{"n_layer": 14, "d_model": 192, "head_dim": 32, "d_mlp": 768, "vocab_size": 8192, "norm": "rmsnorm"}
MLP neurons of a small language model. Each row is named by its layer, matrix (down: output weights) and neuron, and shows model dimensions 0-127. Each number is 500 + 50 x the weight over its row's rms, rounded and kept within 0 to 999. Numbers have three digits each. A neuron's up and down rows have the sign that makes its largest values positive.
A block is one neuron, or neurons of one layer that tend to fire together. After each block is what it responds to, as a language model described it from the Wikipedia text at the highest values.

L7.down320:520507502438523545429496411507535448513495496537503383496460472510490414451483554586405543520578553483531460489522462464465448515598477420438532467503475590499442619541455502401567416564507484528456490497517481516425533473612481470398580465505523550547455495492526576523462516475444487524483512524623541497428458454482439520454430485514501531466588527521542520586501568544581510453497
L7.down471:464512571507545535585562503511498560564414562565556471564465514474523472568525517447513498446527541566492527525496414568541446522535427439471451465486568543537475511493468506483523408536485451391470520563423517527557620483489513524380508480422493572540536479520444456525480474521463448520496566500487443493503431494500490534473485402488474473543508449523500439462459481521554495486533
L7.down538:475553513425543527470455482561392443481399518513532492499544542529562499478410493557577487542375482525507490444576427566496566496456522516514496567518491544512464490461408548473515540522524480551456489507505424458478520565479539456454487547519581540392508462515542486440513582412408451515458429416519514441522489511485473435522518477499472547485616499551466571591453543531484536516511
L7.down721:474515365460454506587529589453455487476530509603486500513483563362521484493413503493466551495433507430476375454461563494534426469604463410559466432532512538467410421521444557498458465452600445568551503526428556459509437493514408548459591454530568527508517433569441429551533483495466506506437545542431441504426486525496421469513481481510510500497484486485504538551491541449559485523418
Description: Relative pronouns opening a clause after a noun, often following a comma, such as that, which, who, where; weaker on adverbs and paragraph breaks.

L8.down24:472480548486438483481399544527515473596512483506535526507532508548450443421514432529496552504490509507488521434471437614494441489530546559478462593566494423438420470454542512480452622494430509479476499419439419454516404433559506492649595417525408521446457548539501509516571562528489495497520524588534488442478551502422428545467506488505485577591441470431459463484482542447471555518506
L8.down60:472536460452496512488454490538492538484500403491484423575438414546491508432581486446536557428501465486466560456509507473472514480577372509480560566520509487440478468439534429437580545530438480516593419440464551515492493431478462532468504522479413470627510526536490524487480447575516487447481502528450508506488489567596456505556456506487588497556521438584530497444427522427477607479445
L8.down68:555524430606454564475387512484421445475486399474547467482435470474455443511465507452494503457495552455477544525573473489506524450552538460533580513500542481504518466515453464338494544509461548541504514573496562504561553482526528478465557507418428542372508424456488598559525481605531492446508497484454475554492518457562567565472536451535541506386452479492534465549518409478498543437504
L8.down84:455464506470498473551535460465532509388535487572528544506496486442514493505476553529431510386527544442419390513601491462507509460546457477444540495461519417455488466520445512474488498547607483519509440494504451412450428530477497471514497516414434514406497513504555492439564496542419479409408576488555448537529539502501458493501575463519529449517504510438547601436517413532473579448485
L8.down110:493512463471548517524496531475543404637628516502490491476451508553411458438507500491510592542515505493517459516503438508531438524612389382519567551437388464481441522508535499548473505517547472495501545422368467582511438514499482550511565551477557443549497462586437538532488528541552545558513511398531468543550530523513502443502487469403557457565431451615476481520572568525524589470465
L8.down181:460479532454550542467545560497552482463497520604586525514519615441559582528445461410528505496474418444570479511481480458572446544508565456550522434522515486537466444482539607529483445500399487518461554599506527501576444552420467592553507534519499566619421518501538500521516443484492515530484524454434430526625608465503495511527550518492489512496501417501517542471477441454514468528483
L8.down326:469501442513485557604511517483539439469545461409537490488484442477441519438500493557442582496454467504401470539481508470433484539573477561623500522456493462474518451552519395411422500493543510517480527442474459498590463565534477509426391510469528495453510432484515460473570579500500512444583474575547501480483404544510523458503501554540446518488519525462600526521540529537598570490510
L8.down630:574438481525677466475471551562454574480570518557523484482559444445530487499529485456586499549377550498547462400481525521521489505527579564500513450498472566403473529525461529438452456512537487460518586492452591523553485436504531505444566469462502388534520547562519485582469441490547459459531547465453529495496545414513580446578469468522459540511476475468524430567440583423579466439341
Description: Adverb endings (-ly, -ally, as in drastically, cunningly, gradually), object or sentence-initial pronouns (it, It, him, them), and time or place adverbs (later, then, immediately) around verbs in narrative prose.

L8.down74:433514433468462499481531453492379444475409510432566550529575508524475496580602386501533527467471495466562466534470498570470589522454539562467460550610495477465582477489437557461536548451449561473548517424481554547495457392515446557506520447442457519498551535435601510483519541454531500429556465576439548537568552496576502512419531472513531492536483463449493516523506421544513511454582
L8.down108:521507558516487469504529448465488449497447573466487498586505428512424462445450532509533491459507525510500546499581494492501517614462555597521540516507428524482545501515544537543603354510509541525510403406433515430321484510473482475411478514540542518430508456470566430559389491504525480476503517453594456465433421513451588498479527451545502492378512519419489548498417436543515488510564
L8.down189:458433514490470508497598414476496477465620448566516559522484488381533487557522544419500567538600495480523536510489562480457493494510499525476548552491560523512585516489574451558433563507513475486576374508439474473499581403596471578462529496461429580488465552419487431485536500455592531465441521496396464491591541550504526458453501475560466444428523497527511560517473463505508490523466
L8.down261:509468495456462423527513442479484410506459553569535465503531581422444552455549450486436466525556419487500465453547544478501457551458524521525470502619541482482532495547514467534599493423465500447439433483454462490486592492523417483434480426432425488498478540416538477511416508480454510574468491515487522438468467567501511598440521468493532510463570479436463561424505419553522488596441
L8.down461:515398530537558476503560416518527532432533494505592600543490463520490508608572572465533542554448459475494582392562442487498516543569529505532468479523545434534514550494527456489485371557504542508562543445524466530564470557492476459465551519482456473455531531499544512420458408499447445486531494466471545472556396522418522448568596554499561518491579387506497473503400506377527416506519
L8.down474:556472482506497473492540445454483504393465517492510435554450525504461476469504558530400576517441546603474498502456543531535436398486406503611501440473489446489516593499579490525532444413471505522502487429408494531553549490620475511459495565434471496571546659620544503418434518530528623532457445569504496411439396461488435490547460496454498448421534481523476495517491453433522397530522
L8.down692:506447541523499458470508525392489406505534436565499489547397503521487485587537490450516427511482427547519505459547457491456564542538578541523507544480529565599523467527571496616455521505513561509528470604462497538494494495488453461422555475575522509523558510498490513487486592579506566491543427449585522409509431556580565517463524459581485431494494461490535581479528431580443563446472
L8.down719:560538475562463486596424489484476505456452440503507403469450580485392508501504541449592494509565540561476556530409560462527521537597555495496410560564482499442474499517447459528405619481518492475471512514546547593528524454479495476552529437533488523574619537410604461522498509542445566496544518525423495443573608520570482540543531464504578405478487576560611446483479507494443610486526
Description: Word-piece verb stems cut off before an inflectional ending such as -ed, -ing or -s, e.g. condem|ned, accomp|anied, sur|rounded, rec|overs.

L6.down733:554557457532493612417433562476424472524508479517388440621500496511430433526534502478511491440470476537479453484525487427415545465490482507632519461458451679476535430472510530480497464557497542461483447517431534511493496553510370479489528447448522519498538494409547442430460484604547498544488513532522491533591552494430568424458598456478495443574483491487533399559538448508550510456442
L6.down735:515605418517579481509492469467521565540470424518488496491579532444474487489406419489639543557334539473534495551419577445512525446472521505455573500545479471524501544558478536492413569515528462489440511437521453431493563565409507458522438533431421540506572511446534500583469526508542509495531493492508465488566503506561460502538569473486476463457502578437487470468538546565545516495379
Description: First pieces of verbs split into several tokens, right after to, would, was or an adverb in narrative prose, such as rep(rise), mar(ry), comp(ose).

L7.down11:461587485487564480428511427461402636461512462457580487436528545468431484560484534512535467438463569474507571520454495453499519555488509491518516557497407483430430532516561451537445530479385547524481491572480478425482494554533510453421455494432451590480517521410495568464458485507469479563533451542495412508439516497467420540451514505561552380428507566498597486444536468484399556584549
L7.down81:456464574443457501579500460431506505572520493444439464535553544493463413532519449442479440513525522463610530470482513530467406519520531505522507456397443524538478592583500437409478636409428502504426538423526518483440457497495554401501493524557472483517492499489528497417540533420440462551488566491583498469558484516473481543471432507452551493507454578519410492463478424466566470466436
L7.down159:469518508517496516535526407439426428514508505519513469520510480511479470567490563463521417522497536499480498438480487508489516484565490458477462421549558495399507609464497397515564629466487477516610511542543503591559461472524472437523514578532514488552506556463511585475476464395460462499406478425595497542456568522475513502552509498314520437569578512501498422509537436525555458390444
L7.down167:441496469520542488559517456459537503456609492534551524521564487394482418494565582509487526352411446503497538501457491395547505473574458455507515486420457516474488506472491424502512447389573549520476522505502565562446590407463510448531477531448540539576559517526548479454531526559417454562485575480458445487552537515561496478569465501453500559371498461525563453532450607525501481465498
Description: The equals signs closing a Wikipedia section heading after its title, as in ==History==, ===Breeding===, ====Summary====.

L8.down314:564471477422507453585472415462554479444423443619463467660485490424418493515471531573544442544427477429500604637446543516469445493479491579513581458529517532504532587459516445550490493528508554404596532545467575480527571505542560560454550487450414506361522536517525538395464509545468532467572462503437530523532539516508541491541545520474495507459449514562577580560466551510608497488446
L8.down346:478582429489501423504448637452526475499537483522551556506482476507479417477497435571489477485549486614432594551522514542513555568477531520545451518554507498473445592578530478451465423542535459443434445481424484498454468483540499501543539485477505522433524481464510381430496472416463378517507452462466416511440512460474563538505507400505588450501526537485441460453502547482597541551480
L8.down525:503458454408455512400448449456481530569475502443544573454576507491608490583439506502489416603590554570546529530458509429396487470619549507524521486518567534399455531555474504539460469508512488484496505508561490448471545485557543465472386549603446563519427438489506528442423533529467528478522566571423490467556522548476506448572359559504448472462510481494511520557554540492507448531524
L8.down619:517501561476515362542547521524485562500465510475463481404457384438499453618522496547505425453454487398551490407492440472453539570532537578481427553478516429389426491488552465499475511481503478435551541383587509517493482497501524530508495529554537467491600471447586470498604410396498459442569438435560526382498481439438518421481573578471488495549491436523560530378481553558451532541484
L8.down694:552573471439515410524438447521507602530413469536523490482558470469490549480521552393542404467455484554476573489574401461501554483477458540527558496493506457609561509410554525419493430495432441599529445531503478437465544457568374521544544523431591514522549497449479569456496498500401492505420524399522497468463609389497479499483479425488495480494541522502500501446459538568407508504514
L8.down698:494461478544564468386603496537468456417587462499537501511582417540490523531559493519506493503496505570531469493541549525503449441471519578528474569515575501493418450558505537533507442544562461443563428495526529463468521516450429506467508375449511499415488470530596544404509496486465486529539431535505509523539472444485565565563529547481557417480410428443399541527510476519550468569572
L8.down717:519555530519485474548482643437439529413564469561494493514416474403438535442488464557617527488446482536495532575490538457561503511497452450538436539506546485404479469552546467592503528581397607509556529445595531499433512523544516514439477518558484469411507526520483496470467430519529491473492469537504517490527502514561465498523573619523467546468508441516480462525381475479438496551521
L8.down765:465520574446487532456554571583543433436525574497438543432428599522487557539387496547556531490574510569515571519525424552561475443430485532506527610499554369501541571537463511491450537529457554397405483459547482423548542513534617577525422495457501426474492516508480518484507522460532460408461521459540470529532418477526522520533514558556471498506498486448547463532563466442548515529446
Description: Opening quotation marks starting a quoted phrase mid-sentence after verbs like said or described as; also middle word pieces (occ-up-ied, sac-rif-ice) and closing parentheses after years.

L6.down10:547456536525469493570594418517595500442500393478493532472457492544534505474409453449416482456418498534563491431529496517501466546532439535497503496556477553519484566468472395568584455428538513521448491498423508494481466442456521433490617452599439465504520517416523421415496450513511544531444501476572505503455513480577531386442535532534554531428508481479543428473472503485519476486502
L6.down32:496451464474524503510541518458584508486543594431494521483461505505572567534471494613533505509556468568479536502495496433518478530419495546502521592570635420412641390531490458552480477532443520488503497585479423513537512427522573421473470474561566538506497484413478493570570500544509520503560457466537466502401555503479467413496514458522481428508561473475489439423617488447519465489498
Description: Mostly the direct object right after a transitive verb (liked it, revealing him, improve the, distanced himself), plus mid-word pieces such as st in backstage, tryst, history.

L6.down115:523602531432596478487501571575495448487500425522369475438550504592470425529490582560511503529417441520474497513561489467493503434476544551425502470395513537460493448600496565539519432461470573441533472424488466480529541507628502569496592476423524514535538483572633639510530466480412485566501455607495467400563453421520577506529583507471531555483480491493500445460517527574502474458471
L6.down423:546570527552485489531504464510530524460442540422526500475460515542460418569584427603485528464483518552406510400472539549522521514415449569485477502553447636515506452536501546543524581462495471489460529435479460500517557427618453513486563529511521498530455452505478477437477432468539440623521478562488505489464446533484508482527570486513520466571495527422454548479545599548562447532518
Description: Opening quote marks before a nickname, place name, title or quoted phrase, as in Maximinus II "Daza", Dave "Grave", named the area "Ophir"; sometimes mid-word pieces of foreign terms.

L7.down87:545503478509442511415482399567478546558441545451512495411520546502536500541541562464564494627488532533557483565493571507553440473516580600460477517636564439472544489445562418554485627533593490546511392590482456442495467493485461426477495498499451527548463527421541521496495509549535522407465449499388581480630578505480510491481461471502549424441474522549489503528385487534470494544564
L7.down223:542580452548518591542566493484517648498568533521530483522588498515409468518587403491519439489474479529593474564377497506429486480510558518540546478560569506534557499565544432530486594484532526470497455528556496513478555507578536522449488489437477557474439489484503537515568588484565473487508523476627530518546518548463572480464420533494447488503451531479383525495608587549502487567547
L7.down337:519524613500493556512436424605522483592435462470502514424433492537477396435483488491464395631482530459502479520417477615466423423557517464539517552521450500425520499385468478492473568458533416472525520495411516530516518506509500478516498633460512435421513536525512572479537545524409499565543454517487546589514540509563583480453514482533622456429535477611532537538465514608450479513524
L7.down394:590567514471485443466471427505517462528486524518476512494476530460463528510551484468509453595494457462461500541507484601612412492488568460422404527485506533491429446397508488553394587526528532483505450593475457518430461527457604414502532481531467479648455472484604451470407555523521478422466463516470576615475503485524541536446448439553557497467498558552529455631569457543510529548431
Description: Finite verb tokens or their endings (-s, -ed, -ies) right after the subject, often in plot summaries: kidnaps, attacks, announced.